config.toml
num_hidden_layers = 8
hidden_size = 640
num_attention_heads = 10
num_key_value_heads = 2
head_dim = 64
intermediate_size = 1280
vocab_size = 8192
hidden_act = "swiglu"
norm = "rmsnorm"
norm_place = "pre"
norm_eps = 1e-05
positions = "rope"
rope_theta = 10000.0
rope_fraction = 0.5
qk_norm = false
attn_scale = 0.125
bias = "qkv"
tie_word_embeddings = true
parallel_block = false
init = "normal"
init_std_qkv = 0.0179
init_std_o = 0.0
init_std_up = 0.0179
init_std_down = 0.0
optimizer = "muon_variant"
learning_rate = 0.0115
lr_mult_qkv = 0.7
lr_mult_down = 2.0
beta1 = 0.95
lr_head = 0.00465
warmup_steps = 200
schedule = "wsd"
decay_fraction = 1.0
decay_shape = "linear"
final_lr_fraction = 0.05
batch_tokens = [65536, 131072, 262144, 524288]
max_seq_len = 1024
doc_mask = true
train_tokens = 902600000
max_steps = 4902
dataset = "wikipedia_en"
MLP neurons of a small language model. Each row is named by its layer, matrix (gate and up: input weights) and neuron, and shows model dimensions 16-111. Each number is 500 + 50 x the weight over its row's rms, rounded and kept within 0 to 999. Numbers have three digits each. A neuron's up and down rows have the sign that makes its largest values positive.
A block is one neuron, or neurons of one layer that tend to fire together. Before each block is what it responds to, as a language model described it from the Wikipedia text at the highest values.

Description: Fires on tokens right before a proper name continues: mid-name word pieces (Gu-d-run, Ro-ch-dale, F-ia-t) and by, with, for, colons introducing a name.
L2.gate489:424443427534456540566503540479479481515513523502489515454558487445508497475534518543462444558452596473481508406505536475507565498435463541536503464528593433482488601461460495410571572523627474502448490404413456525448535466458470497433401431528453523465447586565557517513444609520439632509
L2.up489:561495506507521460473461480417446487565529518486454563484368504450495493612571571605514392487471542477518389587621468487455502455502527431478555470494536464534422391509441532501560486415489510531543520480549513497397516507536411459470640439444453514467466416494431500425546524625503583540

Description: Short second word pieces right after an opening syllable, mostly in proper names and sports or election tables, e.g. Ro-ch-dale, Bo-er, O-y-abambi.
L4.gate206:443495493573614587450487484573463589502494506498473458517479531546498529379524472460474545464457568617396451438505530593445477500489530526548394512581587514530493499472525490474457509493506491388406505537514401393471523533499405476500462418399590400500497561479495474484490365540451500472
L4.up206:500535407579527525463472387547520579505441534535483487562431404544473484530503460615480590463507488481603406601485458424417543528529482380569499554533538482495490501521541500542444586506423546483490514387548550482466532552500463511491509451476557485475594523593560473502523511565525537437
L4.gate625:454484522451554452467462447497519496511516573458475437449517454503500501518390400513501575526460575535545487522519488586466487537521520493509469424481556493587545485533429480487471431439525503474409401394530459571536480540509539486459484485459455553491444473468443420399527522457496535499
L4.up625:593447462513481522540470554546499490515534519501592465430495538464508475495393522594522500459617564542458532459531499545473483482508419534428477452542498414520529549484495455470401580449561547523448498479439461577394457551565449412454435518504465544412494504551409526529391517506559431567
L4.gate919:499548497560495497534541504455492453457424532544597505394640510522651537549512476565450466462536476522535531532607495453511503516545510471548451458507446467503495414581539509499515650395446549576406493593589580520490525475491529548499469495459541490551563489476522524550509554431451551445
L4.up919:498548497546468490458468383497599437549491424513503516466526533495549506491501531512520542444439497399477561596489484562521469529375564491513439500543656519472467493548486399501486505450492585515522454499546572487462555465448444521498495533594515551546549543514508528563547450495461520510
L4.gate927:577430510470519524437559442552489520497522540481348484579524536425520500482578540524390485499554444558498541504471482554505494567533655507528427547451432534437448419400475473469500540553547492417491514442465519540579506511525457458492482480508492514498433542475420607385535459456506483460
L4.up927:509432545489534493541581537491574516506552517431508471587454541507524549571488433513514454567635502490547482509537386517512382552498463541473601491477542541455574464435566534558499490519556442565488593495476526457494513544461568532464410406510501494540643490458456485468532471490531400490
L4.gate1180:359545540506466549501546581413519455470496495458557536564497437473522590429413395543528497537615446486539477460488438467493511525459515505430604415562514489540402466527502554467529516522517539528510520662463498603558524470519524462501576449533423522497464422578604472497455484575535513459
L4.up1180:438581566473468480503462547516453533484467527431460421495558485476510457475431547427543472510531447457459555489521514571444537477537474480531436465589479379445493468477501511513375547506523569499496426481445542564465518576482502471395391572495520501474495551512591473530480514596491549590
L4.gate1226:472603501508549427505549506502457473478509533443455502537534452557483515482509580568513553419473547582561573475532513463468498438522486443646489468529480535567468589577546510501513503462459456509514498423488562522569535472487432464516564489405492463544478481527500518544471445556395454493
L4.up1226:460510458552500520440580501482511492519535478466510568538595561528571462498551488510453492520480463519447479514453371477461568506461555506490572498504488467472520532441472469508445499474574518521561575530564468505511460622500443453493523439538507511500543441543537519530424498535559543508
L4.gate1247:480422501591401539554489505445547544480576555443413525531441519506474500361481433427514457445563504507537511604493535471446557558535501592443518396494477527474451522553579475460505488481452478528592434446455491459509452585447573507452569560521474447439559533440501452569461479370549597549
L4.up1247:463554545624464524488555503582491581533651457470473538546507483511483463505486456513482488499455502544471417460539543519462609541458433435490503546544531465498436580545426400506548520489485470471585511609437533635492493480512478472508578492485456527552490506461401523400598485516521541608
L4.gate1264:497477513505581528554488518530511509537523462509478540539621465430470442575505504498536472438599460483508488433480553551541506492458566513468539436481459411504436530583474503501454553545545510430506612476508488447517514615388529482530578484473445524504492520519525456403382397532561458516
L4.up1264:524426551514518516464549524515513471441511487437511441450447437428525471543523541511587543443530523461452547510448508513415413467520442520545432425373584519429484500516581514435590514495535521580511454458512443529449421519521553529407544514453507517515522418550426471545485427470526617542

Description: Fires on pronouns opening a clause about a just-named noun: relative that, which, who, where after a noun phrase, and sentence-initial It.
L3.gate65:497476440418478462506499497486445545553481538502551567495524505484513487530502554506536486568491512437444557512559536546523547464553452509599469463553444513473482434488415474517531520515512508523471420478467534571487434523457444553470462477488455475491543484607537447532493602449483448534
L3.up65:556462503492415411463491535557517520665482600466481445484518504592525593485458533561553494399506510490409484375594538552460495463489600484490477559525565609547502522424474482550468518532556483423541498506529589533458561515560530505501567445404460534384386536571492509539527476441491478452
L3.gate157:527502575583457531584451484545483564503530552439527572483468473573513500560541500436526555476455515515574607368507514527508532475482416543484520458493479554486546568505483607542485488417487547457464534480573575553518528535546495438553521539526547483400498466468515531517468433518527437470
L3.up157:457484463407466490477562493545467500465543536482479542504447469507448478528522423493425491467509459536462466464497514566562575449494528574556616486456421436533502577481567516479503514535544535499517482570557587474583471627602404482561577651407517397540466503509500540450521508449553511440
L3.gate254:559522571405468482448475512550454482447542433520510470494456502590552622460427477449500597516513595449522491496479541532583452437449570592425587498487456488515420469465551473497565547479564499562570473491507458476491512542490503450575550559508485459495544530518565558533524430561550503485
L3.up254:502523482496551476487529493409510528495574537496568526442509501576510523512486479450542516568509567474545462443530541480496540440530529553558542591516419445444478474400540409493555545490527450558447440507507522435563449462524439475509525483533465454531453587504525504552515452479500633506
L3.gate441:488493506504504486504610494471427542352424467538470470533492522485462500437422456544447526521515434462465465551505414407545427518559402498488450525542462551514407507579595545465562484452515510493601629479505526426404494554535423539578459563454506567523544556451503400553444501477419482612
L3.up441:478481555539517533483522605517508498543496546450455411441431452560534539577454535549486477523427393427472494452515427457490513387430441527516542523482478501567542498453500533519467497450561484527517451463462551502453451584384460514561501582495514429438447585476546502628553503472481484542
L3.gate541:562525497485514487475492522451484520474456439568440573510423419510513469504467439462516468521501523434430552478477473462536471555530527511540427439471560573510469395508471578498486510593424445517583456470511621594513499436505449577478504505510510488452471584533524478566517570454491542501
L3.up541:469500433474535501475533461495475505513432530582481573518480416429426481454502468521480400503482447508414360478549504455538504572453435552381516508475530498450498528496442431526470480513489429491484402460531512584449448568584487476484487448550504451541544437489594605476475448408496473485
L3.gate1050:463474528489477492556501475437442505431561521586472511540518489550485497482449469462478474474524467525463509490537485521438480584422536518595489463526504536482544601546585427550511573351513474484516521581442581584511504509508461468591501523523592435431554485492512497580554397470497505523
L3.up1050:444487543530486485525556520515670426414448435470508502548518506407457545522513478485517465474580452495530513374470461379536492526418510471563476457420499419488481475405531500510588474460478465538473538451546456451534400578424487427541435484466482453394522544665492507434482475499473568549
L3.gate1112:590475520471544479518517351455573504503449545426446475529457380563542546478495504454554560447532513468504486484498575488571467512514507522483376451524538531493495539507456489613575510572606440508562458509491595509486522551500391578520446453421447482477453529561470533501434519477451511498
L3.up1112:560542515546498455489559494542489539472547482489423393556509373564403440567482485418606540517566503507464584547519512529469409493487557409543461537511496389585589529552496463680525552483447458518537476520488542533494478495525432565468603533492567480498488514482466536522563432519470554634
L3.gate1181:447490588552499477525525427534477504469420431526508469554444428530526501439425500531473526475565553493485418487545509466394515513533530450451471475426411387568479494512431568445514460587444458555559465480563530529569451495418524489388479496546522428435516489516513531528467502505429548481
L3.up1181:492422481470468459445423483433412536558455517514525410448467493618472583519361467515574604495429512408510561481450567531552509555585561581559500494461531450429526539528460437547585443535523430531320401445555434448531484503445502471538514421462513550492432489392572497543493474565476595454

Description: Colons and commas right after a digit in times, durations, dates and large numbers, as in 2:00 p.m., 4:28, February 14, 1,924.
L3.gate222:563517504471444451432484464523453531577497496638543533566588402566561515457402404458520458445508405483437490429535505506382527472569494449416508436484532433482518415469523503546509536513433492561545560442422537545544460419465478577568524461591531558429552567501437543533492534413436459433
L3.up222:469479587472511522498556440505538588413577428548477524475446541413462514542517530435505502590461545528389463444439523467470529488454550517469520514531375569528422469559572494435465510456463447484448427516497510478503466505468526557519419465489484540433474545460534473526575546494525502462
L3.gate396:465520560437477483433462522425510502519537443525548440510481457471567465499506493485481513496470488506414485516489459556510437440462438399508509476418455525525479571593422547498581443492479502413588434481473530480464517462454443534524530479417428473442524548517530491486597539476547448558
L3.up396:461498520581542538435493477448448453539567452505558509517477374457546488484534477537432540495548536551564485408468519559540518534531486475540522587495455511588464441504496499481526560528435607556582462504495506457479480435485463526501554515528549442514501514412507441406520604562352552596
L3.gate622:548522510436506570475582485478448471465543476563496501485605424582419544508460469526512429546527511508517463489618451458488532610500497456398537520471591567510473467526444488505444559490638514499636499399443497554573485444499412540381550542523443448461474515412508558482504503531454449456
L3.up622:579542569483526546501396555523544563491476544460583442446490438534502357495441580613527499461435536555650476483445582437565401468474492537536559481467469486441520545516469481614444510506474507444477569500536455537464410531467512499498531526540520482487576525438483552567589551492537573534
L3.gate705:543537509526506531539477539500588602572474498450416510486477423507475460544416550519483483511508482489491396562464437483432529482468437497517495507511414415447488493529518481541555512477484458603492461559559522476494498477458557515496570442578507521476514565495441500448431560497542533476
L3.up705:595533481528432475585492492531461512426379457513502449504454483571437473457513519551554504449493510537582480513503491451508437557528470375458569401452521564319375479490618446454577562549622559439488480503473419528541587471465525463429543577437495477573555534473571462533364472463584471516
L3.gate874:510552554431469525414467477472532595436525518551507525573386465520503535513560457480537518553503510567559545564471622440480566503515519413417379517493554459553482485456466486594515456517471460437576613553462448518518517464422587375477494574539442429494485568546596577520548443428580582520
L3.up874:603521533406525587480470457525568537511555557488603450502465495481506624552473481487520463570438460558515451495422446506461588536476484526514456436506500532472489493525395470518441434475463560464553575609413515469517467467473494452484448571537522520588473477514476457375529545545466545583
L3.gate1056:517506577362441395556481474401529468484511567468559503457512443522443487534575474549559428397543519557536376503533558504533497509490448492417468508514591423440499474494496511484558485542495427545513483479537511554531514540524463505490412427555483536484439528454464573458432507569475521547
L3.up1056:596527518576491543485500509545557448486537576496463488545503459462506376518444571456588522561514485549518453544436536576424624510525579534519509460452521453552423544562435449473576575462519473494484538514570532500590511507410525545547464490462472529544526491505503533479515472542491451495
L3.gate1109:614523532508468551480445566491532607542362479471463411471477352536487483618554536401483482496526465555470453446510472444416467534406498456520438502529516471508423385497493536439478502503527563484568417433462463556527483567500541530486449590530525509546489433500468498662422467532401507518
L3.up1109:450536580559494424546536487443515414545478481618552424554577487406470491440468449490525476470465510448440475470472563527466494462504525514380550519609565440483539523512437503523458556448467450481492535537518475533530543473411495512425509512453444567533533506503414526560449577490530489514
L3.gate1221:527522576523516409518567482540583469455535508476562572464423430579493489418472516514441497539472418536443516507557519432493472498420366484499500588508495536576550402541508422569437381443565529522513439468454471544419396542516503548562479438509469439588466554570497433433528580455447450552
L3.up1221:490532551571508497546513555481482487554433520510582466488474454608474510562580554537546458413565560550477528533532484434449498468575539524508480558437448529487456489433465490507510572478567573479532449455490459469512475413457417617549534524475490535473523488537460505402500501477497467415

Description: The pronoun it/It, usually starting a sentence or clause before is/was (It was rejected, in 2000 it was), plus "it" inside words (accreditation) and nouns like Art, football.
L2.gate1246:448624536518583552549482532398565549519529556488548601504449416512485547420513558451492456520452382495465562525520485479485615526458483638525515475512472503575580522441444501471448570385499494499436474483532406518461564549448499471524538550558519472467577455355530444505509483464401446582
L2.up1246:495532434485574471455572429390541438563468557506461490565562487504572545524479543472554483467447479418431539441404510441512534551485403500444605507450540489469485453430414430586443573505550471579478463460427466499489511518431495509516439570510526548535485496469604572462443595464472424498

Description: Words opening a new clause or continuing one, mostly relative pronouns after a noun or comma (which, that, who), also it, this, following.
L4.gate67:542541573498518506437588490576518522512507535464524461575575511437600465513556508481602446560536424556578474445504464444343534452546563518475569604450449514541603484529532524483440444441454432583466444421492536440525457504549489480479519504515380495498539494566546535513456438472492485481
L4.up67:464453486363455521446533454564516505471456546536573505586481479459497388521518518459491464441560513585472549463509449427489529462548583565513533462480510582497574500571509517475518528459488422587505484423511503587574428543454516519517453453595412501489495476445462506474447429494451531491
L4.gate72:465410549482361518436418522480478538528558541569515509479386486482554510522510518434444482512474537579623466458561473515554506526461420537423480437520437501540459479509543536480564443573567510467487523481530474537497454486493442536525521411577459570613553478581551587483385553508544537539
L4.up72:462572514454379596448464456496382521474471521514503501500493538586467487498462447440493528501496538543464441411503555498495476493521518530460603513445527518442416404505376546478417520461459446562526574562457561443421436538537546481620498534548574531437476510529450477525507518534574592496
L4.gate152:496578521555526484535558557507523514368498460507514554391416502544398537498534473461619441572497475518485455430425516501530475476495492535533462480529476481556480490491612521441467487537504599505408515480564472525507451424476562454555486451482440453426460524501531514477465456546487487549
L4.up152:502459556515524456448469534571528507431510450448542482587495450472504551637433528503471465541471503529501493486477559517474434469476436448553547578509583467366547385458513532523520492505539442417448492509517547513547511590519529460411479494502477370426467492576514506500481507428457467550
L4.gate483:522445485473528608500413592515408522541496481474516453500432497420438565469594527404544443557481593474575543413528484557616484524388536478493551471500507520509551569505459434478533517437500579473493480566563586449472527483475477574448493548526478549552457504420458565456447391505471376510
L4.up483:447545500489591608496440503538439475492490549587418489476490387414514453489409442442483503485460467552470529419536537514518456459447449425586470572480417448494528513519471531536407549610516495430421547496545526497466431448488521456468512505494431415538375512491555457525558541446535466489
L4.gate492:525455490464468464500512618486491545498445495475494528630420498523556469486548421446453521454529527452478493494469586536438468456466485493495433450534541453503445438604498517495502522547493379462574520543382476447428442470427444469537496558484459597435447453460518485463444501457510517447
L4.up492:527466565459508446535515540492532425522450474485580548602463585558550454571519517521494433564544564509499475519459529523501490555544563529522495451464603554559571499540529528487478542525578448453536554495473498460477549419470423443485537492557486509513561485546480586619583492419517482561
L4.gate742:568543602469558527500503369499465544502492495472576542514431468489519495433469533392404535452485512464484530509494583478456478557510541549433457428481510471545545527512504468607496522495465465549538403510459566530436526513479518530509576560530504514527516446449479481532459412423449502535
L4.up742:550600484485463495443553454521483481425482527583525468487455468555440464498553511473636383476518572492493587510525569427440526513524582501469459519562489561557557503547548510553480529508487424404493506549464581603474522494442444533579507553499490452465580501446421534545465509406460445490
L4.gate1056:476562533433467465417479464485532593432434542513545471569489444516519574560417550529474458494558425467501476578440559470631458510476550568633510495434515474479501535501463546468515536497473399531451615501530510470433615559606477501475486465547451608489551549509579479461345456517466472579
L4.up1056:454472525424483531505609515521546562632445532531522450601561442516496511455394568491510511608574536458484487443444523489482517526491549509534520522596456417552466524480471451487540549493495506542439478498571481548556554635580484475486581509552505579546568542510545505584564613490465425531
L4.gate1273:495486537533513572547417413357512547449439502509494505543604470622474465436420452549514423565492497461548617562446433434513467501452547436595508551490547558516493512507468496545505554459455540453513556434412702502458493533479515454508503430563517462474484429562405520476493553508462464470
L4.up1273:488499416394508531438476453469515526420517499549496546529464541515487539450476567523472543514562576487480572477520579523492499375434566491487461461463508484432541521526518482610579555582545488504543487421429499565424496572559474492481430506608489469424534474534507547494436475544624533519

Description: Short letter pieces in the middle of a word split into several tokens, mostly proper names in lists and tables, e.g. Mi-k-hail, Ro-ch-dale, Carli-s-le.
L3.gate160:456546555536442517489477461466556469497567610507444465625544423491577542427471469453464516530524537472479504486523511416370380529484603470564502589447519473437618397539486502545486511499459491491550592610518473435514579523472494453453494532470511533458542562475528444456482593512507409491
L3.up160:430411516494484418544494472548443429594567480565478516489613403454559457540388412551501484507422495536482517537517528413446570442466441559564454637525488538583537461528513488498571430519584533526463516492520465510489468464522491508500538472428508380533444558495445554553488586426485415518
L3.gate230:529560410544443520565469584421502522525402483454469491496535544416564578460513571528462461484496529450515400484517468616520491460455589508519543491516584453500511449480474527511429497510607619461534436466414537474493477589513447640607523473474529494432474534527547377522549518493476435514
L3.up230:580457508541492482522500456501482473425514527429524482552553445563484595438478490533461527485506461477535485485591460494534420414508401499490463406544488573538558527447499602566500493449516567556463456449565431491562584488556543531486417570461544518520498520499575516513460475518429497488
L3.gate375:545513519548508465510486556475543385411454485445485476508540674546484458460457485541482574427420554592536471482511502523482491537475472483565423469568458539510474538478559466401479522457506535546610492502502486413486385495520592519517522489475457533464533576542523588536497461601538595486
L3.up375:497592498436463482524416499482514507505477459490558515468522445495520461525376548553393505439471527566510505468465326442520537544608572593495394487502490580514485499534513611493438414509490552449515447436482510544456476473577481478496551500583532561449533477468469499527463458431491594516
L3.gate595:464554528534536464450475522565554555542481478447464550556428561489549482523593496544434497449490487546505536469445506507448487511440538489578426503507466522542536441489390514532538513408484448504595465613420566442467455516543472414447543462466479509592428548521485530445487539536408479531
L3.up595:520491415447508457524517413449494485474526488431510506500486524469621470525505426456558529446474523523518531479503462511480475538473515446549436482505538470540437401553473436476572493463629437431529357517465445547503399532549463427515512582577453487537532486461539539427538514620494528418
L3.gate717:430535531475529380504441497567577500533530479472509540477419476518494502473441550552470530690516483466428533541521464507494514492505514479500526522490528509523453460479495408476487514484487482511569524569457489518530399630442474503442485524447469551525502345505473595560545620529513548549
L3.up717:515564545508419471498549466494489407572554466655509538463424523437414488485437576562504506456525468482500538459468453497456564464513550459410535528522526483502482458447458464514513489537530512440535475428497620395442471526425466564454606497512472584496446477530550599487452473503462542605
L3.gate917:508523564516416500487453481559496463520539464472577528468514634478438528491561495482485447479453503472522474481566479545468526493522433466462496526560449419490529518492544483535493483646542518517534602385479490558534492329499420507455521488543456457467410514423321461569436498566483511552
L3.up917:558580486477563407559592533583451561600493441550465557556473530471454455482487533533498476588552424498528503589479555491432539489469522507608544439589492412556455453585528516466532592559510518556496499492512439418478505546431444444451503497468540508485551438524466501553527429566424444548
L3.gate990:437500541492534471540512553391387487552491540506483555476522502426525510570573545555560386505487529500562528440453487397521455464513562441501548469412458438406485536571507533530549444507518514468470545461556489501514494485594469514469463542596510489497509490528526583570472496500525555550
L3.up990:475431425461458487404511517392396438472510530576521480547583485452515463602499602492494467535480514455498442500585474509447474452525618443441595501425367439443341473550581489464518501529519485522468486565576410540500509392519483576505483481433495485561438577477536469570514454549543510498
L3.gate1071:467496472504536505479605458475534547565539475476464564555497548505489506488564460516447517488486557541487552516503489483478580516449559549486432464516484489563532463526559489468538533529507531534394457530494546519476516467558440611604508406483484531515524520492555483396498481514541536533
L3.up1071:505497494485514598529559505445572484508550486488560589525455439527522549420632423564502511473510492479532433512492445537508542549542544527392423445484451514512529501548527474452555546497529518564517511476518553553384503485527429525519633511509548608456543457493506411418453503497504596543